Part of a small language model's weights.
Size: 9 layers, width 320, 10 heads of 32 (1 for keys and values), MLP 1280 GELU, vocabulary 8192.
Architecture: rotary positions, attention and MLP in parallel.
Training: a variant of Muon for these matrices, 14228 steps.
MLP neurons of a small language model. Each row is named by its layer, matrix (up: input weights) and neuron, and shows model dimensions 0-95. Each number is 128 + 32 x the weight over its row's rms, rounded and kept within 0 to 255.
Before each neuron's rows, "fires on" lists the tokens most often at its 100 highest values on Wikipedia text that the model never trained on.

fires on: "\n\n", " FI", "por"
L2.up790 [121 128  85 110 132 129 124 131 136 156  95 137 152 122 103 112 150 162 126  46 129 127 154 158 154 152  99 138 128 149 152 146 198 151  83 135 150  71 125 136 165 151 114 129 148 102 156 154 147 158 143 157 168 179 184 160 152 180 108  97  81  41 173 103 117 124 130  99 115 119 112  93  89 183 141 166 162  86 113 129 101 115 160 139 139  93 107 168 133 103 101 105 118 181 110 109]

fires on: " |", "-", ";"
L5.up1278 [167 155 120 103 153 154 159 115 126 137 148 118  63 166 157 133 104 156 121  89 189 171 110  58 102 143 103 102 146 125 138  97 135 122 144 135 164 145  98  78 134  86 164 194 103 119 131 154 113  95  88 146 186  88 142 142 158 104 129  60 123 108 129 101 160  97  65 169 167 118 151  68 126 117 107 120 141 172 148  68 165 110 165  83 120 119 173 173  78 145 160 121 112 136 117 145]

fires on: " a", "rod"
L5.up470 [138  96 108 115 119 112 104 142 126  97 127 104 133 132 114 110 145  89 145 178 125 150 132  92 119 129  38 108 157 152 114 105 104 117 149 175 192 187 142 131 109  87 106 103  87  89 177 178 137 124  86 153  80 136  65 137 127 161 191 107 146 126 169 118  92  96 139 155 145  91 176 160 179 133  97 152 107 175  85 132 103  70 151  91  77 177 122 123 129 135 124 142 116 106 102 114]

fires on: "ed", "et", "d", "nt", "p"
L2.up170 [187 176 161 123 174 162 102 118 132 152 155 148 161  79  67 107  92 160 109 144  93 151  93 143 117  84  71 141  65 116 157 151 186 125 164 122 187 144  98 101 142 116 104  76 128 147 159 165 155 105 101  83 152 150 138 125 147  82 160 127 115 147  36 133  96 143 114 190 113 116 134 120 135  91 164 101 170 118 113 143 141 108  89 102 122 140  77 184 164  90  84  99 157 137  74 124]

fires on: ",", ";"
L5.up630 [124 118 170 186 145 125  94 106  96 144 155 194 121 115 134  91 104 173  94  94 106 176  77  93 119 141 121 157 128 113  78 109 105 131 139 115 117  92 179  98 162 105 128 143  84 122 188 103  99 122  93 127 142 146 158 176  72  59 104 123  94 130 163 102 141 114 165 152 115 155 142 106 113 146 196 124 109 113 134 150 100 110 162 120 148  83 159  96  75 116 186 128 104 139 131 109]

fires on: " a"
L5.up1176 [150  88 171 104 109  94 131 140 104 138 148  93 117 164 134 126  59  81 172 153  92 129 200 178  73 114 100 112 137 149 108 162 111 190 139 155 140 117 144 174 101 177 151 121 121 112 157 174 200 107 115 132  92 128 125 136  73 104 175 175 153 115  98  82 115 136 101 103 168 149 115 110  97 125 140 173 133 151  89 146  60  89 155 127 141 170 140 134 109 154 129 129  91 159  94 112]

fires on: " |", "|", " was", "."
L5.up349 [147 121 185 198 122 158 110 134 148 139 103 214 103 111 109 114  74  93 149  82 116 168 131  95 131 112 109 185 142 124 212 119 106 160 100 139 118 143 119 175 134 119 141 146 137 110 119  95 132 149 113  96 120  63 153 153  78  91 163  97 169 145  69 135 158 140 170 175 214 114 109 158  89 147  93 134  94  93  95 144 161 170 172  93 149 160  72 189 114  94 131 154 123  81 157 157]

fires on: " public", " Public", "ura", " and", " 27", " government"
L5.up412 [118 160 126 141 107 108 104  96 141 152 163 141 127 167 110 112 125  84 131 141  79 107 123  91 156  86 161 140 118  90 181 185 105  82 186 109 144 134  84 111 108 147 138 169 156 136 111  47 106 138 121 128 123 134 124 155 100 127 133 171 132 163  94 116  93 115 103 179 190 137  76 140 133  88 148 119 115 203 131 115 108 145 152 145 149 126 131 116 164 130 128 166 116  98 221 130]

fires on: "s", "ing", "ee", "-"
L2.up672 [164 156 142 130 114 125 139 138 155 153  92 185 126 121 123 137 106 103 108  94 142 189 149 188 214 184 119 129 102 187 142 134 121 171 105 105  79 103 167 106  89 111  36 116 121  93 136 140  98 144 120 123  87 145 138 178  70 102 135 115 161 129 137 116 126 129 183 104 124 130  78  89 131 149 117 188  89  77  96 150 181 166 163  94  75 110 172 119 148 147 115 176 108 135  85 104]

fires on: ".", ":", "|", "-", "rey", "—"
L2.up206 [145 155 103 138 132 187 185 141 134 194 147 122 174 148 139 125 110 142 167 130 145 131  70  71 115 121 116 136 149  82 171 157 178 159  92 149 126 144  98  93 153 104 140 110 154 144 166 158 128  90  64 139 111 171 143  99 143 116 111 158 133 119 127 115 107  94 126 119 153 119  91 175  93 136 103 172 220 165 156  95 129  94 166 164 111 160 121 122 149 116 117  97 106 166 182 112]

fires on: " a", " pro", "O", " had", " having"
L5.up560 [203 125 108 123 156  91  80 135  61 136  74 117 127  94 126  68 118 154 179 145 158 115  97 124  71 192  89 163 128 103 170 100 131 149 140 152 126 133 191 105 164  71 107 139 121 115 149 163 115 142 128 133 116 115 132 122 144 149 143 156 136  96 148 111 131 110 131 120 157 161 152 124 125  93 183 116 116 173 153 140  73  84 156  77 158 139 178 106  84 154 149 130 111 143 164 159]

fires on: "-", "t", "w", "g", "in", "i"
L2.up288 [170 107 100 125 104 183 164 123 147  80 110 148 171 120 114 195 120 142 134 134 134 132 119 105 169 143 182 124 129 152 138 212 151  74 118 158 116 123  81  90 147 138 163 136  98 111 134 145 149  68 127 111 141 145 158  97 153 178 105 174 113  89 132  91 133 105 148  83 109 130 135  92 128 117 174  85  95 108 158 160 155 159 117 193 137  72 180 142  76 177 131 180 148  99 183 114]

fires on: "=", "st", "jun"
L2.up777 [140  81  58 118 104 161 137 102 139 125 137 117 124 162  94 163 138 119  81 165 121 172 183 128 121  70 121 141 163 152  73  91 133 162 107 140 115 165 141 133 104 189 152 155  56 161  87 122  65 128 101 139 124 132 167 136 135  88 188 154 162 100 155 173 154 106 124  98 109 132 142  76 162 162 136 111 159 119 136 173 124  89 149 123 130 146 171 154 156 131 130 213 183 103 172 150]

fires on: "nt", "ti", "n", "t", "te", "s"
L2.up646 [142 120 129 183 143 161 167 143 111  81 192 118 100 124 100 146 160 151 100 101 111 148 117  82 189 133 162 105 181  98  77 120 176 109 149 134 167 121 108 126  74 104 188 127 122 184  85 147 175 146 146 127 153 147 135 140 111 114 160 145  95  95 142 120  70 146 140 137 107 187 131 121 204 153  94 171 217 144  51 104 132 144 196 122  96 140 160 145 153 159 131 122 160 114 166 170]

fires on: "z", "s", "t", "us", "m", "is"
L2.up796 [100 146 136 152 130 155 109 134 120 115 136  80 123 136 115  88 134 136  96 159 100 106 141  48 117  71 207 134 177 130 116 128 121 119 126 120 100 153 124  89  48 164  98 184 170  90  93 100 118  79 121 123 157 190  80  85  91 127 147 122  89 161 153 171  86 131 134  92 153 172 102 114 152 140 190 115 181 161 140  60 101  80 134 126 130 171 112 157 115 201 122 146  86 127 193 173]

fires on: "|", "-", " such", "igi", "d", "ow"
L2.up62 [153 132 171 121 154 154 179 147 103 136 166 139 142 163 125 164  99 126 104  85 175 151 132  91 121 137 169  59 179 125 160 154 118 128 124 117  48 170 110 125 158 105 122 166  93 125 114 137  67 144  87 161 128 143 163 159 151  96 114 132 181 165  70  89 116 102 179 179 120 151 137  85 178 114 169 124 112 125 111 152 110 126 159  71 103 140 193 128 128  81  71 129  72 143 193 160]

fires on: "\n", "\n\n"
L2.up665 [174 128 117 120 129 163 137 127  99 178  61  80 148 145 184  76 146 137 125  97 102 176 101 186 159 147 115  95 140 155 177 119 170 140 162  75 166 102 148 137 107 115  96 132 128 137 215 152 186 162 116 108 106 148 172 154  99 167  94 100  88 118 186 120 142 136 175 116  94 100 155 101 136 121 125 130 120 118 157 117 111  68 181  41 126 113  79 156 138  84 135 118  82  86  86 191]

fires on: "\n", " |", "|", ";"
L5.up81 [ 89 178 134 137  98 139 167  91 102  79 143 150  97 163 191 192 153 142 132 120 153 153  63 110  60 158 147 168 135  57 138 134 172  83 110 134 150 103 102 127 176  99 143 134  91 140 154  97  92  76 134 172 134 107 171 178 112 109 141 130 128  73 158 166 129  89 118 108 168 142 125 110 109 130 119 144 128 121 115 127 131 140 135  97 158  94 150 153  83 137 126 176 166 109 172 109]

fires on: ".", "-", " St", "lt"
L2.up794 [161 151 151 128 138 135 103 144 117 114 120 110  79 166 100 142 106 112 119 116 146 111  45 145 102 142 129 107 126  88 144  73 124 167  97 100 142 184 128 115 131 154  86  98 137 116  89 136  56 109 148  96 172 167 171 100 132 111 134 116 172 161 206 145 125 103 224 120 118 112 164 133 131 105 179 129 187 147 145 142 133 107 150 132  81  83  98 163 120  77 112 186 157 141 125  79]

fires on: "ed", " For", "for", "ng", "h", "ar"
L2.up1085 [ 94  42 181 112  92 108 160 127 165 107 127  39 132 148 196  93  94 136 141 100 159 102  76 146  89 141 170 155 166 145 104 109 176 165 149 138 114 140 111 120 128 124 174 195 112 210 127 100 142 104 157  80 138  99  99 125 101 100 131  83 128 126 129  91 109 190 127 160  97  96 153  82 151 120 144 115  75 117 113 150 152 167 171 149 141 120 143  86 129  75 110 111 162 152 192  88]

fires on: "w", " |", "p", "ang", ".", "ho"
L2.up1226 [130 102 158 172  97  95 129 107 156 105 133 126 112 148 181 108  59 144 123 178  69 174 125 123 160 161 104  94 133 129 157 130 144 142 179 114 116 138  83 162 133 169 131 170 122 147  59 101 142 152 161  61 119 155  71  97  94 144 131 159 118 129  74 171 128 181 135 133 145 103 130 120 132 146 100 123 108 129  91 132  89 152 120 120 123  90 145 144  97 134 146 169 128  45 154 156]

fires on: "d", "r", "ed"
L2.up743 [164 123 176 114  90 168  91 112 132 219 134 108 103 117 107 176 140 160 123 184 126 109  97 120 153 104 121 209 112  80 170 126  95  95 151 154 187 137 142 116 125 128  72  85 187 153  70 100 112 155 124 167  86 151 107  76 173 132 156 108 146 127  59  93 118 128  90 185 125 153 121 145 117 130 170 132  76 124 123 101  83 139  91 128 128  85 161 139 131 133 117 152  87  92  88 102]

fires on: "="
L5.up179 [143 140 119 118  88 118  56 136 115 143  43 164 140 133 107 101 134 165  97 170 162 101 146 128 106 105  97  98  92 142 122 116  50 139 140 114 115 130 125 118  98 105  85 115 151 137 124  87 116  99 118 135 166 153 149  93 131  95 158 166 105 112 136 126 147 123 109 150 129 153 126 150 172 136  95 122  84 175  64  83 130 131 116 107 114 155 108 167 106 136 155 128  88  74 107 206]

fires on: "ly", "u", "ed", "ir", "h", "ère"
L2.up139 [156 132 111  91  76 131 104  76 211 115 142 112 139 139 155  62 109 107 137 130 151 109 101 153  72 125 161  86 173 101 144 182 141 126 166 141 114 147  94 159 155 100 205 162  71 115 155 146 162 114 125 111 132 129  78 101 108  97 127 130 152 104 141 127 141 152 167 163 144 103 154 142 118 114 142  78 128 145 165 136 152 162 141 187 116 122  92 145 141 156 138 131  94 111 139 111]

fires on: " not", "ing", "-", "n", "ment", "g"
L2.up87 [167 136 138 122 127  94 150 126 105 126 123  92  95 142 103 161 121 104 135  81 129  98  89 129 117  95 125 208 204 105 201 141 176 118 108 131 107 139  87 148 153 126 134 121 109  78  99 175 125 136 170 117  88 128 123  86 172 152  94 135 162  51  75  88 110 109 180 156 126 109 157 130 102 153 144 124 122 126 124 138 166 109 172 155 138 119  94 118 149 198  47 123 121 113 163  88]

fires on: ".", "en", ":", "in", "le"
L2.up1274 [140  48 149 135 107  60  77 171 163 124 145 124 173 131  84 135  96 164 140 145  79 125 108  98 125 112 144 136 138 105 147 117 160 154 139 101 141 164 160  68 122 123 149 116 119 170 127 178 196 181 144 120 157 102 152 158 117 137 129 229 102 217 144 152 154 104 164 144 119 157 148 105 102 100 192  63  78 115 137 118 183 157 102 127 159 105  83 166  99  98 189 149 120  54 135 125]

fires on: ":", ",", " (", "-", " sq"
L5.up278 [159  96  94 103 133  80 147 116  96 151 121 172 137 154 176 163 114 173 119 157 116 106  80 114  77 171 142 147 154  89  96 104 152 134  60  96 130 199 142 152 134 158 120 152 124 141 195 115 121 107 136  90 125 142 178 158  81 124 136 153 103 132 138  86 169  74  87 195 119 131 143  91  98 143 180  66 163  82 149 144  91  84  87 119 139 134 147 161  63  79 117  76  77 120 109  67]

fires on: "=", ")", " of", ":", ".", "e"
L5.up110 [ 77 105  94 172  80 126 139 201 111 183 114  69 141 136 106 126 163 167 126 116 159 137 135 103  98  43 139  80  64  99 134  93 128 153 149 159 167 136 101 144 170 143 135 186 141 108  78  84 114 132 100 105 173 159 171 170  67 172 193 155 127 154 109 123 101 144 134 154 145 130 136 166 180 111 106  99 148 147 144 159 126 198 166 122  86 139 147 132 109  76  70 147 108 210 114  96]

fires on: "=", " |"
L5.up282 [138 164 123 106 146 158 164 182  68 126 136 146 109 174  98 141 210 137  99 116 123 143 147 133 112 114 150 123 152  89 103  81 135 107 169 164  83 131  82 157 109 152 151 141  71 159 134  42 101  55 106 170 176 129 175 135 135 116  65 111 150 123 120 142 139 159  98 143 117 118  80 123  93  80  97  80 145 157  79 147 171 127 180  67 201 144 123 181 114  80 196 158  61 137  50 134]

fires on: " of", "y", " million", "and", " billion", "a"
L2.up308 [ 99 111  99 154 138 133  72  84 166 160 150 146  83 168 183 150 132 224  84 205 118 131 113 117  95 127 141 189 129 106 185 168 139 125 111 108 152 105 144 130 170  59 141 116 101 123 165 162 170 112  75 132 108 101 108 146 120 114 146  78 128 140 146 136 123 145 139 126 142 201 155 115 174 142  95 101  90 114  75 130  97 187 100 107 137 170 153 153 154  95  93 129 111 101 119  99]

fires on: "=", " there", " of"
L2.up145 [113 112  74 179  97 116 143 137 165 177 157 100 156  98 109 136  81  97  83 139 135 169 145 108 147  82 133 116  95 131 104  97  81 160  90  86 143 129 114 126 147 204 175  91 149  39 158 100 160 111 138 128 137 119 142 147 161 156 155 147 184  89 167 101 128 164 149 141  67 137 164 157 168 136 149  70 117 175  97 141  98 107 126 155 136 112  91 115 161  80 149 115 122 164 145 141]

fires on: "ș", "-", "ed", "–", "â"
L5.up487 [117 104 133 141 179 153 116 123 181 157 116 130 153 113  93 145 103 145 143 172  66 118 144 173 140 120 159  71 136 187 110 142 134  60 156  74 163 154 111 120 148 111 124  99 150  89 112 144 108 147 131  50 151 103 130 153  48 124 130 150 166 117 106 147 118 137 130  93 112 162 158 119 104 155 221 158 195 126 106 182 134 125 112 114 171 140 139 112  98 103 119 141 118 128 126 116]

fires on: " up", " and", "-", ")", " book", " ("
L5.up76 [131 173 140 165 122 122  62 116 183 137 138 123 185  45 193 108 122  41 149 157 128 103  95 156  99 139  91 133 136 129 163 125  74 151 165 145 129 167 106  93 134 160 116 119 172 112  98 201 123 114  80 103  97 137 126 110 164 136 137  96 187 105 145  58 129 127  92 114  83 115  85 116 104  80 114 141  95 147 146 144  66 193 147 132 145 138 144 119 194 160 158 144  99 134 157 136]

fires on: "-", "'", "the", "our", "int", "nis"
L2.up696 [121  58 145 128  67 114 123 131 128 121 144 105 118  99  95 135 144 172  66 131  91 112 165 140 157 165  90 151 180 101 105 128  39 125 142 135 130 133 169  92  75 104 111 152  97 107  98 208  61 196 182 152 139 146 113 113  94  81 133 173 185  88 105  72 130 112 131 145  87 114  96 131 176 172 184 139 158 157 166 102 129  97 111 117 128 103 133 180  78 128 150 178 109 107 140 123]

fires on: "=", "ch", "."
L5.up1088 [116 113  89 163 115 178 104 159 118 117  96 161 111 117  77  72 146 188 153 148 197 108  94 102 121 110 129 169 139 128 139 163  82 187 185 107  85 125  97 124 126 122 148 135 120 115 110 126 100 117  95 134  66 176 115 140 165  99 181 131  95 197 206 117 145 110 104 160  94 131 122 123 121 127 159  96  88 143 169  77 138 164 156  97  95  91  97 165 153 115 148 112 131 116 125 154]

fires on: " (", " |", "-", " /", "/"
L5.up639 [140 146 132  82 155 119 119  97 105 146  94 167 111 102  63 169 163 116 147 125 140 134 105 121  65 124 157 151 107 137 108 107 147 130 111 116 156 100 141 157  99 113 146 113 117 139  96 118 136 113 114  93 174 142 108 191 140 125 168 148 183 172  73 140 194 177 106 121 149  70 117  37 106 109 125 157 170  79  97 133 137  66 122  60 132 124 108 140 147 110 115 152 159 134 178 103]

fires on: "-", "t", "et", "=", " /"
L2.up561 [164 118  85 143 158 109 123  93 126 140 132 122 101 118  95  80  94 166  72 127 102 180 167  90 150 107  93  86 105 108 164 157 113 113 107 150  18 128 101 121  98 115 150  99 119 142 131  95  69 151  93 174 111 146 186 162 174 127  82  85 155 105 118 148 174 104  48  82 108 120  71 137 114 118 162 149 169 157 154 110 122 120 137 130 164 112 171  79 112 126 128 162 183 101 145 183]

fires on: "la", "ed", "cha", "and"
L2.up733 [202 126  91 120 142 205 199 176  69 125  99  93 112 133  72  55 122 146 113 107 104 139  85 135 151  67 146 119 129 144  96 157 132 114 134 131 149 109 122 131 146 123 136 139 148 113 113  87 109 150 112 159 105 131 109  54  76 104 134 205  97 113 125 136 133 141 122 154 127  92 161  58 118 129 102 106 124 189  93 149 106 131  68 116 126 150 109 128 121 155  87 132 123 125 149 188]

fires on: "=", "-", ".", " •", "/"
L5.up340 [155 135  71 109 151 120  99  86 136 146 164 120 107 108 149 129 137 140 167  81 170 119 148  85 198  32 175  65 117  88 173 144 163 186 161 115  91 122 119 127 171  54 132 119 128 150 140 109  91  72 106  87 150 156 145  97 145 101 122  96 166 118 152 118 183 120  62  50 153 158  83 112  94 171  64  92 146 136 142 160 147 144  79 108 141 130 109 150 126  64 159 132 148  86 129 144]

fires on: "-", " L", "s", " end", "."
L5.up1111 [125 136  80 127 131 205  93  67 111 105 111  96 130 145  96 160 105 139  78  88  63 168 122 107  95  99 145 138 133  98 106 112 140 114 102 128 144 190  93  87 144 154  94 104 144 166 138 120 162 117 153 137 157 139 175 124 120 108 218 160 133 150 130  85  62 113 136 157 154 128 153 127 135  99 154 128 129 106 143 131 145 199 165 108 136  81 110 132 121  86 124 138 103 123 197 115]

fires on: "–", " to", " co", " conv", " or", "co"
L5.up672 [ 98 159 118 141 204 114 105 171 119 143 100  70 171 100  92 167 147  81 128 135 107 123 117 161 153 115 132 189 106 114 146 120 130 106  96 140  74 122 128 182 122 154 111 128  95 105 153 140  71  56 175 135 157 186 149 141 174 112 148 149 160 122 124 175 127 121 147 118  89 144  84 101 162 133 155  70  98  72 145 106  65 196 189 141 167 118 146 104 101 125 119 194  98 140  93  95]

fires on: ".", ":", "ure", "ript", "si", " conce"
L5.up913 [179 150 121 115 127 128 136  99 144 117 153 112 150 114 124 142 142 165 130 197  99 150 173 117 181  67 130 139 151 149  95 100 118 107 103 132 143 178 151  57 126 126 156 108 136 169 137 193 107 124 144 155 186 103 165  95 143 148  74 148 140 180 138 158 109 127 143 130 131 163 135 163 172 186 166 151  85  94 116 130  99 187 101 120 138 116 129 142  62  94 133  88 102 120 121 117]

fires on: " is", " has", " was", ".", ",", ":"
L5.up712 [118 127 163 154 112 145 142  89 109 124 146  76 105 112 103 130 139 123 134 106 128  69  80  98 133 147 112 105 136 109 148 111 108 194 151  85 177 144 134  71 127 134 131 177 117 138 179  91 148  53 150 164 162 126 186 143 169 163 117 154 120 105 117 144 144  78 131 153 155 145 146 174  93 112  96 119 160 118 134  93 110 137 154 169 166 157 101 138 117 133 180  97 107 110 101 163]

fires on: " and", " to", "ti", "–"
L2.up235 [145 181 163  49 181  75 113 133  99  87 166 120 148 123 134 133 155 117 119 130 129 178  94 112 204 150  93 113 117  78 163 127 103 170 192 115  71 103 196 112 122  70 136 109 147 118 157 125  59 105 141  77  83 145 127 114 115 153 143 103 199  88 186 183 126 122 125 143  95 151  87 146 125 148 207 131 132  94 161 108 128 129 116 135 148 185 162  80 129 132 113 164 157 192 102 130]

fires on: "-", "ort", "ua", "agon", "ss", "mp"
L2.up954 [134  93 144 124 110 134 136 119 124  75 131 140 113 148 181  53 177  81 123 130 135 190 162 118 151 122 121 104 157 135 124  89 138 168 175 145 180 141 129 183 143 144 121 177 151 110 187 115 112 173 174 142 127 132 148 154 172 154 132 178 127 162 147 124 116 117 141 123 112 151  88  86 136 136  97 123 193  99 160 124 121 143 146 183 123 103 164 166 117 112 125 113 128  58 103 134]

fires on: " of", ".", " among", "mo", "ss", "bi"
L5.up598 [174 143 127 165 116  49  94 196 125 155 166 112 121  99 142 113 153 163  94  90 106 184 141 116 166 157 190  70 103 126 148 156 145 192 161 117 169 157 120 123 104 164 130 134 126  97 121  78 189 128 113 121  98 153  88 129 147 124 152 118 132 131 168 126 165  99 126 171 140 148 179 113 143 114 152 160 133 140 101 150 147 134 145 138  95 167  41  98 132 135 182 126 128 133 143  95]

fires on: "s", "-", "ins", "by", "ones"
L2.up951 [190  88 125  50 139  83 105 123 114 147 112 118 156 150 114 148  63 102  81 158 136 183 138 168 124 178 113 101 120  86 162 130 144  99 166 150  95 103 148 109  98 119  83 100 145 109 122  79  83 107 166  84 157 101  92 107 110  62 119 154 107 131 100  93 155  59 255 140 178 130  76 125 171 113 110 125 139 153  86 139 187 108 120 199 102 112 151 184 181 122  98 146 182 146 114 111]

fires on: " of", " The", " a", " –", ","
L5.up335 [144  84 111 168 145 137 145  76 155 164 149 203 114  80 128  94 138  83 109 141 155 155 158 117 156 119 111 141 135 138  98 101 105 101 113 100 120 167 142 145 135 179 155 137 133  94 168 106 127  99  88  81 141 144 126 124 107 125 112 131 102 191 187 154 219  95 164 168  45 150 167 136  84 119 175  59 147  94  90 165 144 115  72 146 137 133  85 118 124 131 124  88 171 103 122 149]

fires on: "M", ".", " |", " Pld", "|", ","
L5.up84 [154  70 191 159 126 187  82 147 161 120 119 164  95 136  87 144  77 148 131 113 121  94 211 133 148 147  67 115 103 101 112 192  49 141 129 165 173 172 140  87 117  85 167 153 162  66 179  98 158  87 150  99 143 124  91 143 149 132 157  77 142 171 169 134  60  86 120 125 154 158 142  98 206 109 154  84 175  96 138 139 121 127  99  74 152 170 156 141 125 202 129 140 166 106 124 114]

fires on: "=", "\n\n", "-"
L5.up1082 [156  55  92 136 122  99 128  81 125 141 127 205 118 205 144  77  65 248 132 135 118 125 145 116 140  73 123 136 116 129 147 144 147 128 155  95  75 155 127 125 124 151 160 127  55 135 124 117 133 151 132 180 124  85 172 111 103  96 143 138 196  85 179 143 147 171 127 145 145 132 137  79 102 149 137  84 113 130 202 100 171 127 163  53 119  98 104  84 151 144 132 135 166 114 126 130]

fires on: "="
L5.up1180 [ 87 123  90 105 119 170 109 151 135 112 160 164 159 144 110 132 137 188 110  94 126 128  96 138 142 118 147 119 116 147  93 173 154 113 123  84  71 196 125  99 120 136 178 127 119  97 123 137  72  42  62 166  60 149 164  87 109 121 145 140  89 164  94 133 118 115  49 145 142 120 147 123  82 128 109 106 139 194 136 148 111  84 146  92 162 192  91 132 136 103 145 133 172 135 132 132]

fires on: ".", ",", "-"
L5.up674 [ 30 117 143 169 161 107 116 139 221  89 120 159 161 120 156  68 134 138 113  90  75 202 144 103 152 116 133 114 140 120 174 113 113 189 104 151 177 138 132 168  88 143  83 106 200  94 157 105 179 139 121  77  90 130 181 162 116 122 122 135 183  83 122  75 135 111 140 146  70 127  65  98 141 158 133 132 134  49  98  87  98 132 112 107 143  80 121 150 100 148 127 173 113 149 100 101]

fires on: " of", "|", ",", "te", "mi", "nt"
L2.up207 [167 132 127 152 129 154 166 157 130  99 133 155 131 165 104 122 132  56 168 124 194 122 105 136 159 119 127 159 116  97  95 121  99  99 129  75 146 197 149 123 133 148 144 111 137 110 157 108 175 121 108 144  94 142 153 120 155 123 103 139 110 152 146 120 104 125 188 100 102 199 176 132 164 134 153 133 148 150  66  82 146  85 136  62 146 164 142 146 117 118 116 122 141 182 142 121]

fires on: "-", "do", "io", "o", "g"
L2.up222 [198  98 155 101 122 112 120 143 132 107 173 126 102 115 142 198 104 143 101 130 107 134 114 122 114 123  81 144 130 115 160 168 139 108 136 123 142 153 153  80 122 107 102 141 104 139 132 150 104 132  95 132 112 143 183 123 175 126  92 128 139 148 172  59 123 155 122 178  70 174 167  97 170 102 108 135 118 149 118  92 118 137 136  69 156 131 178 153 123 127  83  78 105  94 140 134]

fires on: "-", " of", "n", "ort", "en", "l"
L2.up1253 [167 151 167  74 142 160 161 118 146 127 140 162  96 155 133 105 115 120 134  77 198 155  81 164 120 120 117 156 135 132 136 122 148 159 130 110 103 165  82  53 124  89 137 157 108 115 126 106  84 125 130 156 170 120 178 135 193 151 143  58 103 154 124  95 117  83 219 168 157 124 128 106 100 185 134 163 116 102 115 145 128  71 137  58 116 126 160 107 124  75  19  98 104 144 209 145]

fires on: "|", "-", " |"
L5.up727 [ 97 149 128 115 131 104 182 168 139 176 120 102 105  87 145 106 213 140 117 159 118 140 158 136  99 197 103  95 119 127 103 143 127 151 106 108 147  85 127 100 122 130 130 115 136 154  97 114  84  44 128 174 136 143 134 134  92  92 182 151 182 177 148 157 164 140 173 188  98  93 149 147  91 153 120 105 130 123  93 209  90 157 136  69 102 138 151  89 163 138  99 175  96 164 175  53]

fires on: "=", " He", "\n\n", "sq", " he"
L2.up283 [154  66 123 126 121  80 157 164 128 155 120 138 156 165 163 142 161 168 109 107 160 121 149 136 170 115 110 120 148 109 142 113 177 101 150 129  63 116 162 163 149 191 182 114 184 105 168  95 131 121 120  73 104  94 149 112 141 130 149  80 134 122 136 139  59 139 124 165 125 132 138 119 149 107 128  95 156 124 117 124  71 114 122  38 110 105  99 123 164 119 183 126 118 158 104 136]

fires on: "\n"
L5.up623 [163 178 170 159 163 153 117  71  88 158 114 108 184 114  80 137 145 130 126 128 148 122  88 144 151 119 115 170 101 115 137 118 228  88 143 127 128 132 131 117 133 112  40 149 153 166 121 105 172  68  78 163 114 113 133 211 161 138 147 118 101 120 143 140 147 153 134 142  72  89  68 118 139  99 140  94 225  84  51  75 131 113 217  81 171 130  91  86 128 151  91 153 138 129 103 105]

fires on: " |", ";", "\n\n", ",", ")"
L5.up321 [117 116 185 119 118  88 117 110 142 113 171 168 182 134  64 132 121 104  55 100 175 149 115 113 130 110 139 179 105 117 108  86  67 109 157 102  78  82 174 171 162 142 144 122 118 172 130 104 102 158  70  93 136 107 123 153 150 100 155  99 121  73 127 110 181 100  95 158 170 149 179 145  87 145 159 139 159 160 112 138 131 118 112 187 163 119 133 132 168  92 121 178 106 100 137 159]